config.toml
num_hidden_layers = 13
hidden_size = 448
num_attention_heads = 7
norm_eps = 1e-05
attn_scale = 0.125
init_std_o = 0.0
optimizer = "muon_variant"
beta1 = 0.93
lr_head = 0.00441
batch_tokens = 32768
max_seq_len = 1024
dataset = "wikipedia_en"
MLP neurons of a small language model. Each row is named by its layer, matrix (up: input weights) and neuron, and shows model dimensions 346-409. Each number is 50 + 15 x the weight over its row's rms, rounded and kept within 0 to 99.
A block is one neuron, or neurons of one layer that tend to fire together. After each block is what it responds to, as a language model described it from the Wikipedia text at the highest values.

L10.up198:46 26 45 54 62 69 31 67 27 35 36 58 70 41 67 42 55 56 43 47 38 82 47 56 67 39 72 44 46 50 45 33 43 58 41 45 52 58 64 81 59 57 58 70 67 46 44 28 34 46 65 22 37 47 53 50 37 32 35 45 49 60 58 34
L10.up307:47 63 55 15 37 40 82 38 54 25 36 64 55 59 59 66 42 41 46 41 35 52 52 49 34 64 25 46 39 79 67 28 64 66 60 34 26 44 71 40 22 39 61 26 59 52 55 66 45 44 41 63 10 55 34 43 46 37 64 60 50 46 53 46
L10.up388:70 53 43 22 31 34 53 63 55 25 82 50 31 36 30 18 37 67 53 20 44 76 40 56 75 47 37 46 60 50 39 31 73 66 65 64 64 57 61 48 47 38 38 54 43 58 25 59 33 23 35 40 18 44 64 63 80 57 58 49 71 28 53 27
L10.up446:46 58 38 37 70 77 56 70 43 56 51 33 71 31 58 37 75 66 40 64 50 56 56 54 70 54 33 24 63 48 61 48 71 35 39 30 70 52 60 57 75 58 57 35 62 69 46 45 47 49 39 36 28 34 67 47 63 46 20 56 57 23 48 72
L10.up799:57 63 23 60 71 70 69 50 53 59 78 49 40 49 55 43 40 52 72 32 58 38 35 55 52 61 45 61 74 33 64 37 51 54 59 75 37 56 57 48 32 49 87 62 65 36 57 55 31 40 36 47 62 53 69 62 35 50 62 60 46 19 52 41
L10.up882:40 62 50 51 47 65 21 68 40 58 33 59 26 61 50 38 46 59 57 60 55 87 75 60 48 41 59 52 53 69 73 45 33 77 66 32 30 63 52 63 39 55 50 77 84 40 67 58 24 37 57 45 30 69 43 48 35 55 39 43 42 15 38 37
L10.up997:71 38 45 65 44 63 19 61 61 32 35 79 72 31 40 58 42 73 53 55 43 50 51 54 19 57 73 54 39 26 58 40 52 71 60 52 45 45 38 76 68 38 72 29 48 71 72 74 36 56 45 68 57 38 45 60 39 47 25 43 64 69 44 67
L10.up1141:58 80 42 76 45 45 67 49 48 44 59 51 36 67 41 52 15 51 32 51 34 67 51 64 40 65 55 31 62 53 53 31 58 43 59 64 46 48 29 56 44 29 35 53 60 66 77 59 64 89 44 43 49 25 48 44 56 35 31 26 28 42 63 40
L10.up1323:62 49 35 87 76 66 26 37 37 17 76 49 18 64 55 72 34 57 58 48 42 38 44 52 67 25 47 58 59 59 49 73 59 50 65 49 51 76 46 58 55 37 83 57 47 68 49 57 33 41 60 45 18 47 48 23 70 27 27 42 68 57 75 35
L10.up1580:54 30 51 54 46 59 49 45 75 52 53 53 41 53 28 50 46 38 58 63 46 63 36 56 54 47 62 32 45 35 52 52 48 30 77 49 56 67 35 19 45 52 47 45 48 45 61 47 72 68 41 52 54 59 55 30 76 39 49 61 39 61 43 50
L10.up1600:55 86 47 40 55 61 60 58 33 25 79 57 50 29 72 37 50 33 54 53 45 57 53 39 47 69 42 44 46 52 33 31 69 48 53 66 49 47 13 63 62 48 32 45 57 49 74 50 35 60 45 82 41 64 39 59 67 75 58 55 40 37 42 37
L10.up1696:42 41 51 35 59 24 40 52 32 23 56 51 47 69 42 44 63 45 68 44 61 70 60 56 39 55 47 37 60 59 48 34 46 64 34 44 35 40 50 64 80 50 27 62 46 59 50 67 70 39 61 59 21 54 46 62 58 39 30 56 79 83 62 26
L10.up1757:57 49 28 54 57 51 32 36 57 31 44 52 63 61 62 52 31 20 33 28 58 62 58 60 65 59 35 18 52 84 70 55 72 25 71 37 57 57 50 61 56 68 58 40 43 21 38 75 35 43 35 60 65 52 58 41 53 40 64 44 77 53 48 50
L10.up1761:83 42 47 33 58 57 53 54 39 24 35 60 57 64 49 32 59 55 19 65 50 29 68 44 39 45 60 20 64 50 57 60 78 49 58 45 42 66 52 68 49 31 30 58 42 53 56 51 39 58 61 43 38 48 59 40 45 36 54 68 25 41 65 48
L10.up1769:52 44 51 69 59 47 36 47 55 59 66 40 53 41 75 86 51 23 65 59 42 46 55 64 47 42 79 62 72 24 42 53 44 55 43 42 46 66 51 46 86 48 33 48 50 39 49 55 49 37 38 50 54 27 54 46 67 31 44 73 33 58 53 45
L10.up1777:51 47 52 80 33 56 42 49 39 58 53 52 44 45 54 52 70 66 56 36 65 61 27 43 21 45 55 32 51 57 48 59 43 35 57 45 48 47 35 56 53 20 45 73 50 53 30 56 35 48 66 40 42 54 39 44 38 26 35 26 62 58 47 38
Predicates expecting prepositions. Participles and adjectives that usually take a following preposition or complement, such as similar (to), based (in/on), known (as), written (by), compared (to), located (in).

L3.up1742:50 52 33 56 37 51 25 68 39 35 34 47 68 65 58 47 73 54 44 49 43 66 31 58 31 54 65 29 58 53 39 42 59 46 68 26 79 52 43 58 60 52 57 36 59 65 73 59 75 50 40 60 49 63 46 56 55 51 44 56 45 50 67 45
Closing of inserted phrases. Closing parentheses, closing quotation marks and commas that end a parenthetical, quoted or appositive phrase mid-sentence, before the sentence continues, e.g. "(which increase… set)" and, "Business and the Man" and.

L3.up369:49 66 57 55 48 35 63 59 30 28 46 31 48 30 53 27 55 54 47 62 49 42 67 62 52 52 67 28 50 58 64 89 65 33 28 61 54 60 20 90 73 35 40 59 59 33 63 32 57 76 49 59 42 42 87 27 26 74 35 69 49 46 34 35
Mid-year digits in dates. Inner digits of four-digit years split into pieces, mainly the decade digit as in 19|9|2 or 20|1|7, sometimes digits and units inside measurements like ft or mph.

L8.up35:09 63 49 57 59 67 57 58 24 35 76 59 56 39 66 34 56 57 47 73 35 78 45 50 61 67 49 63 53 74 61 46 47 49 37 75 63 57 83 41 61 61 30 28 45 50 84 53 58 56 33 54 34 40 21 50 43 76 50 54 41 50 37 22
L8.up445:60 67 42 80 70 69 53 55 44 38 48 62 43 39 50 47 45 34 30 84 29 58 36 70 48 37 59 61 48 74 41 50 40 61 43 87 40 82 49 53 53 23 34 52 46 52 74 64 57 42 42 42 18 38 59 46 56 63 66 42 61 40 36 25
L8.up1100:48 46 67 66 58 56 43 57 30 51 60 41 48 58 55 60 59 84 31 65 82 70 35 57 58 29 71 56 40 31 47 41 52 61 35 74 69 60 56 57 37 55 50 61 76 66 44 88 67 25 59 47 08 35 70 26 65 22 57 55 44 55 51 27
L8.up1125:67 64 76 52 62 50 50 44 09 00 68 32 57 34 71 62 65 58 48 51 35 51 48 46 59 44 42 54 51 70 59 21 45 53 51 42 59 49 37 71 71 63 45 28 45 57 55 81 42 44 50 53 65 57 24 23 62 54 58 58 58 52 65 44
Post-nominal participle modifiers. Past participles directly after a noun that begin a reduced relative clause, like written, produced, used, spoken, often followed by by or in; also that or such right after a noun.

L10.up32:60 34 24 56 26 46 38 56 64 46 42 29 47 66 81 35 77 42 24 59 61 48 51 70 54 44 62 49 32 57 28 35 48 64 39 56 45 51 36 34 41 54 60 42 52 53 41 73 36 67 28 74 40 35 83 63 35 50 20 63 41 73 54 79
L10.up67:57 69 54 56 51 40 52 48 44 56 52 54 35 26 63 44 37 48 51 44 41 36 62 29 55 54 42 44 45 69 24 55 23 66 58 51 26 83 65 65 44 23 37 64 75 53 36 36 23 68 60 38 35 27 76 74 72 57 46 47 44 17 53 73
L10.up142:41 39 27 33 51 41 40 62 42 26 65 62 46 25 75 62 61 31 42 72 56 56 62 66 53 56 68 57 18 66 57 49 45 61 45 53 77 34 54 61 42 57 59 55 18 64 38 62 87 48 45 36 18 62 19 45 43 52 56 25 62 56 69 78
L10.up258:75 42 59 58 57 18 62 85 41 64 59 49 52 28 48 72 76 50 56 39 62 50 60 33 61 45 55 49 35 40 49 54 50 52 53 50 45 54 71 42 48 30 57 47 94 47 60 28 36 34 56 42 46 42 41 74 76 55 34 49 50 40 50 52
L10.up344:66 41 51 63 51 51 19 22 59 58 73 77 43 71 69 60 35 34 49 32 44 53 17 66 51 57 40 47 15 60 60 41 53 62 58 58 28 38 50 58 46 36 71 47 54 34 32 31 57 85 69 54 72 43 51 36 53 57 46 44 48 30 52 26
L10.up375:43 52 49 46 64 64 61 53 73 37 28 31 48 79 61 63 36 65 60 33 57 69 65 66 52 54 50 18 45 37 49 44 55 40 33 54 65 43 41 47 45 53 61 55 52 90 44 61 40 59 62 36 42 43 49 17 55 45 60 47 56 60 80 41
L10.up690:35 39 73 51 70 42 68 69 47 66 33 40 34 39 53 58 54 55 48 56 56 34 47 56 34 33 67 04 49 36 40 24 66 51 88 54 42 23 56 72 46 22 57 47 45 62 33 74 65 58 48 43 33 36 38 51 47 57 42 45 62 73 77 39
L10.up780:32 58 42 55 34 40 74 22 76 72 35 73 36 41 35 51 34 51 45 36 63 43 57 38 41 51 33 47 53 55 61 62 59 37 55 56 41 59 44 48 48 14 34 50 62 44 70 47 51 44 29 68 40 54 54 35 68 55 62 30 32 31 48 40
L10.up816:52 13 58 44 58 54 35 52 57 61 45 47 39 87 55 73 30 80 58 45 67 51 54 43 62 59 68 74 24 44 53 57 38 52 47 60 39 87 29 43 32 61 39 62 48 49 18 48 16 18 45 62 50 69 54 68 54 17 59 82 36 79 70 42
L10.up904:64 35 55 67 12 42 61 99 61 66 65 56 45 47 89 33 16 24 51 39 48 59 87 47 50 14 52 57 62 73 48 56 12 60 45 68 44 56 63 65 41 42 52 57 49 51 51 53 50 46 33 52 57 31 51 49 66 51 65 40 57 34 57 54
L10.up912:73 65 67 54 51 25 75 45 40 52 25 39 48 61 46 50 66 32 39 34 60 58 73 36 72 45 44 53 53 51 21 57 50 55 41 37 21 41 18 56 76 47 57 36 49 46 34 28 37 48 54 51 64 37 31 39 76 65 32 65 41 76 45 28
L10.up992:34 25 46 46 63 51 74 57 19 72 56 47 40 56 51 37 66 46 51 26 64 48 82 69 77 42 67 55 47 28 27 61 42 50 65 58 37 44 61 52 73 35 43 64 55 51 44 30 56 48 64 57 59 72 22 42 51 63 56 50 63 67 71 70
L10.up1091:57 46 60 65 59 46 74 43 50 39 58 00 62 72 57 68 30 44 57 52 35 59 31 26 73 46 54 30 53 33 48 42 49 41 57 50 75 33 37 40 31 31 50 41 67 54 55 42 44 33 65 69 51 42 17 43 80 34 48 52 56 32 54 48
L10.up1126:32 27 67 38 52 61 28 35 31 41 57 21 60 52 65 40 35 72 51 62 46 48 60 46 30 78 45 46 47 66 49 47 47 28 57 72 49 57 27 41 33 49 43 46 56 61 56 35 27 38 57 40 53 35 48 86 79 25 46 38 45 61 59 44
L10.up1197:48 42 54 31 64 50 33 50 66 58 44 47 27 37 41 73 41 42 50 44 64 46 64 53 46 67 28 39 51 70 45 28 58 38 52 26 30 67 43 59 45 40 68 28 85 73 66 48 42 49 64 44 41 56 20 68 73 53 41 44 60 56 31 29
L10.up1726:40 63 54 40 43 42 21 23 51 42 31 95 75 49 72 54 51 19 63 63 49 41 30 31 52 47 34 81 29 71 39 54 60 67 44 40 38 45 73 59 41 32 64 41 75 46 47 45 38 41 44 99 41 51 27 64 55 95 41 51 73 40 39 29
Next digit predicts 8. Digits, spaces and separators inside numbers where the next digit is likely 8, as in ISBN "97|8", longitudes "°N 8|8", and years "16|78".

L10.up266:53 92 40 69 36 35 68 43 40 31 61 50 53 11 67 50 44 51 71 61 43 31 49 64 25 80 52 67 48 78 55 75 71 44 37 54 47 54 26 60 60 51 48 41 34 59 55 61 56 60 61 48 44 59 44 57 43 43 75 32 49 68 73 52
L10.up364:64 42 58 62 62 39 64 42 65 23 36 85 66 69 41 25 70 31 36 39 68 34 56 41 61 68 36 50 26 43 36 61 37 46 43 50 49 44 26 21 42 51 28 45 60 44 34 43 37 80 49 57 56 42 51 60 72 62 37 49 25 34 32 46
L10.up609:60 71 65 50 49 36 70 54 46 35 57 74 44 63 69 33 42 63 43 51 15 45 58 65 56 53 55 37 50 38 37 63 27 65 34 29 45 49 61 60 46 22 77 61 67 45 63 40 48 39 26 58 56 33 42 49 41 16 44 66 56 36 63 57
L10.up697:52 31 52 64 51 30 47 54 44 30 52 57 61 85 34 38 62 38 54 15 61 25 78 63 48 55 67 42 55 59 27 39 54 49 43 52 72 53 49 51 58 59 49 50 56 59 36 34 40 56 58 45 45 67 71 42 70 36 28 62 53 46 64 41
L10.up746:73 50 54 44 32 69 80 39 60 37 61 80 47 43 43 45 88 35 47 68 75 43 46 51 67 71 50 19 42 47 52 32 80 38 50 55 31 51 51 60 49 33 55 37 52 43 72 39 56 24 25 47 21 32 59 34 51 48 63 44 57 32 54 48
L10.up770:61 28 40 64 13 62 54 38 40 34 62 59 61 75 51 56 66 43 33 18 62 68 43 36 51 63 33 17 44 51 52 49 40 66 68 36 61 63 55 19 47 53 76 54 31 67 52 40 76 46 60 43 58 34 52 71 45 48 40 51 29 51 45 39
L10.up953:49 49 44 73 51 35 64 43 59 48 51 58 57 54 41 27 52 35 61 52 39 41 44 77 60 65 47 58 63 55 53 77 02 64 46 75 65 30 29 43 77 33 77 52 59 32 25 41 55 66 46 26 31 08 80 46 65 51 61 71 65 58 68 40
L10.up1064:51 66 40 49 81 56 50 57 37 59 75 41 52 53 54 72 47 62 70 41 61 62 49 46 32 73 42 26 47 61 46 56 50 66 48 68 42 17 08 16 63 31 53 29 39 34 33 41 38 76 54 37 57 51 76 53 32 16 32 39 54 46 64 56
L10.up1190:58 68 87 48 31 46 90 36 48 45 61 66 64 85 75 51 67 50 78 33 40 42 51 45 50 79 36 19 52 40 42 66 50 77 57 35 43 63 83 52 41 49 37 40 57 48 48 67 90 45 56 49 50 38 49 25 45 60 41 31 34 48 41 56
L10.up1212:23 40 56 47 09 74 46 63 30 56 51 85 23 63 49 23 56 66 62 34 43 43 49 37 62 47 32 60 44 67 23 48 27 52 79 60 65 37 19 26 67 24 22 36 46 74 38 38 42 68 39 49 54 43 53 64 63 67 63 55 29 44 32 54
L10.up1312:35 62 39 67 58 54 34 48 41 50 29 56 53 36 57 62 30 44 46 55 37 56 65 58 21 46 44 53 19 38 60 39 29 52 34 56 42 65 47 43 45 43 55 52 67 56 34 85 18 65 49 38 29 49 55 39 63 59 58 32 30 49 49 60
L10.up1369:73 37 78 55 23 56 77 62 74 40 57 53 49 36 46 36 58 45 61 25 43 57 57 07 48 38 32 15 67 55 49 58 67 69 68 76 68 36 64 63 60 60 66 20 66 53 37 64 64 83 28 73 29 34 26 50 38 42 59 86 51 61 53 25
L10.up1433:38 84 40 40 45 84 64 34 62 29 38 40 59 36 50 37 41 29 20 22 52 31 47 44 26 37 59 45 35 36 42 42 59 41 52 39 35 43 71 45 51 52 76 30 35 41 40 56 36 54 32 49 39 54 48 33 77 45 57 50 66 47 40 65
L10.up1438:35 45 54 30 74 80 54 42 72 39 75 64 53 65 30 33 48 84 54 43 42 62 33 59 34 59 37 53 53 67 62 36 65 41 57 46 62 66 45 76 69 31 63 28 64 51 64 66 76 51 36 17 49 51 62 76 54 22 54 50 38 33 47 61
L10.up1635:52 50 51 54 59 60 58 55 64 23 44 64 68 38 62 62 52 44 54 66 22 54 30 45 53 38 33 36 35 70 52 43 33 54 60 49 47 75 68 52 43 20 50 57 50 35 21 71 43 51 47 50 32 47 43 65 64 50 60 56 33 63 72 55
L10.up1704:60 44 65 54 52 73 56 49 37 41 48 43 30 46 50 57 60 38 64 51 69 63 43 59 69 40 30 36 16 51 48 35 57 58 54 64 58 42 49 48 55 37 40 44 17 53 51 66 62 69 52 65 61 56 77 65 45 82 35 36 41 51 43 65
List coordinators. Fires on the final "and" or comma (also "or") that joins the last item of a list, as in "murder, rape, burglary and theft" or "economic and social".

L8.up575:50 62 49 20 52 50 57 70 44 24 62 60 39 67 36 62 31 36 40 66 40 45 43 53 43 65 40 18 72 44 52 60 42 31 53 48 16 43 42 60 24 51 71 56 44 82 55 59 70 29 25 63 37 26 35 25 39 18 57 49 56 31 71 62
L8.up593:52 56 47 64 30 50 62 51 32 32 27 62 58 79 99 28 48 39 37 42 39 48 19 42 33 66 36 43 43 51 27 60 40 54 68 58 52 36 58 32 61 82 31 68 39 73 64 50 66 46 60 71 32 50 44 51 33 57 67 75 57 75 36 38
L8.up787:41 38 49 40 62 52 47 62 46 45 58 54 64 58 42 45 79 42 82 38 54 58 54 40 71 58 35 42 33 57 71 74 60 82 60 40 63 38 78 27 52 61 30 66 53 48 33 34 49 46 23 31 61 58 51 48 33 82 51 34 25 30 55 68
L8.up1510:48 38 55 36 21 80 82 72 41 28 63 47 52 21 70 35 55 62 46 62 60 68 78 48 24 38 39 42 72 72 16 49 53 73 90 37 56 44 30 55 34 49 38 50 32 61 39 45 50 63 41 57 38 40 54 29 65 68 58 54 22 41 59 55
Coordinating list connectors. The words and and or, or a list comma, right after a proper name or noun that opens a coordinated list, e.g. "KVEA and KWHY", "Rhine, Main and".

L3.up1514:47 36 66 22 85 49 50 42 79 57 61 23 36 49 38 26 31 31 39 76 45 48 77 52 28 40 52 41 45 78 62 46 80 64 67 35 67 53 39 34 48 58 37 45 82 49 59 41 60 79 54 52 46 90 53 45 68 35 56 57 52 28 54 24
Comparison and change words. Relational words, chiefly "of" after change/regardless/number/understanding, and words like different, similar, related, new, adapted, changes.

L3.up411:62 34 54 35 59 40 15 30 56 51 52 19 79 47 64 63 56 53 50 38 38 53 55 62 48 36 50 79 54 54 73 52 36 36 45 53 59 47 26 58 41 19 62 62 47 19 49 60 55 42 87 38 31 57 61 47 54 48 61 55 60 61 35 42
Decimal coordinate points. Mainly the decimal point in decimal-degree coordinates after a DMS form (46.61, 55.746891), plus scattered word pieces after hyphens, quotes or parentheses (Rutland-area, "caravan", (1-3)).

L8.up155:74 65 71 71 35 41 42 55 67 65 38 51 61 53 40 63 50 62 68 52 72 45 66 46 50 35 53 49 55 52 21 48 52 67 16 74 35 58 53 40 54 45 55 30 66 51 70 51 25 34 50 63 20 25 57 56 53 72 43 65 27 22 45 63
L8.up581:46 33 43 39 39 46 68 80 46 73 55 51 72 57 41 50 73 45 74 69 62 70 70 66 68 48 58 34 35 40 52 57 37 48 52 29 35 39 48 39 43 59 50 75 48 54 31 29 77 50 65 43 80 54 52 43 59 63 64 42 58 56 72 24
L8.up1169:47 41 37 67 47 53 60 53 46 40 52 31 69 31 38 60 49 38 40 63 71 30 61 53 70 21 43 51 75 46 50 73 58 64 75 40 71 78 48 33 60 82 49 19 51 47 52 29 56 42 66 75 51 53 41 44 64 55 38 64 60 50 58 59
L8.up1316:49 67 64 40 74 50 99 44 40 77 61 42 51 34 35 55 39 36 41 54 31 37 35 57 83 35 64 02 85 50 61 84 63 20 31 26 50 68 52 26 48 27 51 42 63 59 40 45 57 60 48 34 65 69 56 41 71 60 52 66 66 44 75 70
Mid-number digit positions. Leading or middle digits of multi-digit numbers, and spaces right before numbers, in dates, tables, coordinates, scores, e.g. 1|9|88, 20|1|9, 4|0|7.

L8.up1428:56 70 67 47 36 22 78 57 47 74 47 33 58 53 61 24 21 59 64 41 38 41 35 31 57 56 59 79 45 58 59 49 27 41 54 35 27 52 41 52 30 36 67 62 62 64 51 28 51 55 60 68 37 62 46 27 39 48 72 39 47 51 55 51
L8.up1615:38 70 61 49 26 56 71 74 66 79 40 65 81 37 48 46 51 51 60 54 47 81 48 44 39 49 36 38 64 68 31 39 43 51 49 36 27 57 48 57 62 28 39 29 51 52 39 51 31 40 35 97 43 09 60 63 55 63 63 42 31 69 29 45
L8.up1664:18 55 37 88 37 54 56 57 44 72 50 74 63 51 23 38 52 40 59 48 93 61 32 64 47 01 28 39 50 45 23 32 49 29 44 49 48 47 33 46 43 55 66 55 67 70 56 41 69 53 69 71 57 47 68 45 22 54 64 52 45 74 30 44
L8.up1703:49 71 87 66 56 53 72 80 58 79 47 48 37 49 60 76 35 51 33 40 47 81 61 54 46 28 48 64 38 43 38 36 74 36 69 47 44 43 47 50 45 55 61 62 72 58 62 41 66 35 39 58 29 65 55 50 76 50 45 53 43 85 53 41
Before a 5/6/7 digit. Digits, spaces, opening parentheses or dashes in numbers, table cells, coordinates, years and measurements, just before a 6, 5 or 7 (e.g. 19|9|6, (|46 ft).

L10.up117:34 54 60 37 70 49 46 65 43 54 44 62 41 51 20 58 44 60 43 69 35 57 52 74 49 38 33 80 49 48 91 25 52 64 45 32 52 31 37 71 31 18 35 46 39 26 64 60 28 40 72 74 63 66 55 36 48 44 67 59 63 43 51 48
L10.up202:47 45 26 53 55 44 38 72 54 32 44 57 47 57 05 53 62 36 68 54 39 52 57 49 29 68 38 39 44 78 42 62 57 51 48 48 69 34 33 74 52 43 33 27 43 47 48 55 32 67 48 53 35 64 51 50 71 63 32 56 41 55 22 42
L10.up322:45 50 49 50 43 55 50 56 79 62 40 38 40 45 36 52 50 57 15 74 21 68 54 25 61 42 61 64 49 52 38 56 56 42 38 34 38 56 41 54 70 35 64 35 51 60 48 64 38 61 56 21 42 54 36 79 61 70 52 64 50 20 27 56
L10.up363:23 44 63 50 47 34 69 67 74 75 66 20 77 26 72 63 49 37 66 30 40 43 47 57 42 08 40 76 65 73 36 57 37 72 64 35 39 25 49 38 63 50 42 30 47 25 60 52 61 56 53 49 72 45 82 37 42 50 64 38 32 11 26 43
L10.up390:46 58 66 32 42 66 38 89 35 71 50 57 69 43 63 44 49 65 88 30 75 67 57 40 38 48 42 65 30 53 59 63 43 38 28 43 55 64 49 65 62 32 46 60 63 56 65 60 32 47 43 79 33 59 32 64 59 37 35 38 70 62 53 58
L10.up427:55 35 44 54 17 60 59 40 36 81 59 57 48 66 36 25 20 34 55 46 13 75 56 59 38 43 50 54 75 57 72 54 46 23 69 30 51 53 39 43 40 33 31 67 56 62 52 41 58 45 64 81 63 31 37 50 48 75 45 63 40 55 28 44
L10.up510:45 46 34 71 44 55 43 51 47 49 45 32 71 37 43 42 26 47 87 50 46 68 53 27 68 25 33 57 46 51 59 30 68 53 41 28 74 51 48 53 60 20 42 43 65 62 72 61 39 26 53 56 47 52 62 41 46 19 67 49 25 47 50 36
L10.up614:66 61 66 57 47 22 47 44 38 56 31 41 38 57 44 47 53 52 54 64 48 43 63 44 62 16 51 60 61 67 29 42 46 00 41 13 52 62 51 42 31 50 57 60 43 45 51 37 36 36 43 62 64 61 39 30 35 65 31 49 38 60 75 35
L10.up947:49 58 53 60 43 32 42 40 64 48 24 40 81 69 33 67 67 32 29 56 33 49 50 42 46 44 38 99 60 37 25 51 31 56 36 54 17 44 31 57 31 26 37 78 62 49 45 44 32 39 57 87 19 73 35 35 47 62 26 36 42 51 42 56
L10.up948:38 62 20 39 41 39 54 45 41 47 31 53 60 47 20 32 60 42 90 66 35 43 63 25 54 66 02 48 40 50 40 49 46 43 51 61 57 40 53 49 54 49 45 29 65 62 67 59 33 49 60 62 66 65 57 57 59 43 78 84 56 40 52 57
L10.up1010:76 66 67 71 31 47 12 56 51 74 56 59 85 48 14 71 50 73 47 52 44 69 39 34 31 40 49 74 43 40 41 37 61 52 35 37 24 24 67 77 32 26 40 70 57 26 45 54 27 50 18 72 55 67 33 61 57 47 48 31 49 31 54 40
L10.up1048:42 62 75 34 45 60 50 48 52 63 30 40 74 24 66 37 63 40 39 35 94 44 39 74 30 67 57 61 52 41 57 71 70 45 36 46 58 68 61 76 74 43 33 72 55 53 42 32 64 48 59 44 46 46 59 45 59 57 34 42 64 43 52 23
L10.up1249:72 71 63 63 33 62 50 71 58 30 11 44 80 49 31 58 33 52 63 59 28 81 37 52 55 35 48 61 22 45 31 53 17 65 55 50 27 14 70 54 53 37 63 70 53 80 43 63 34 47 38 55 45 51 35 60 59 35 42 54 53 42 25 37
L10.up1514:62 54 41 75 40 27 69 61 46 61 53 45 32 37 46 65 48 46 78 45 49 82 45 53 37 58 50 60 90 53 57 36 50 43 76 49 44 35 50 54 47 19 25 45 48 33 67 40 33 67 26 56 33 55 60 46 66 55 89 61 50 47 68 41
L10.up1523:42 55 53 61 46 70 25 73 57 55 47 58 43 56 45 51 64 23 61 51 72 56 67 41 45 66 12 32 63 65 21 48 74 57 58 61 39 42 52 66 40 20 46 50 54 61 42 49 45 59 48 63 52 28 59 64 63 62 32 46 62 43 27 55
L10.up1576:27 70 45 73 62 45 16 45 49 28 59 64 65 40 36 52 42 51 35 51 65 52 32 51 53 33 68 34 39 47 48 40 43 39 42 44 66 40 57 48 58 41 53 41 37 51 47 57 47 33 53 53 21 59 91 60 35 45 83 39 41 57 40 65
Mid-token in repeated names. Middle pieces of numbers and names that already appeared earlier in the text, such as digits in years (20-1-2), model codes (RD-1-080) and repeated proper nouns (Fre-ep-ort).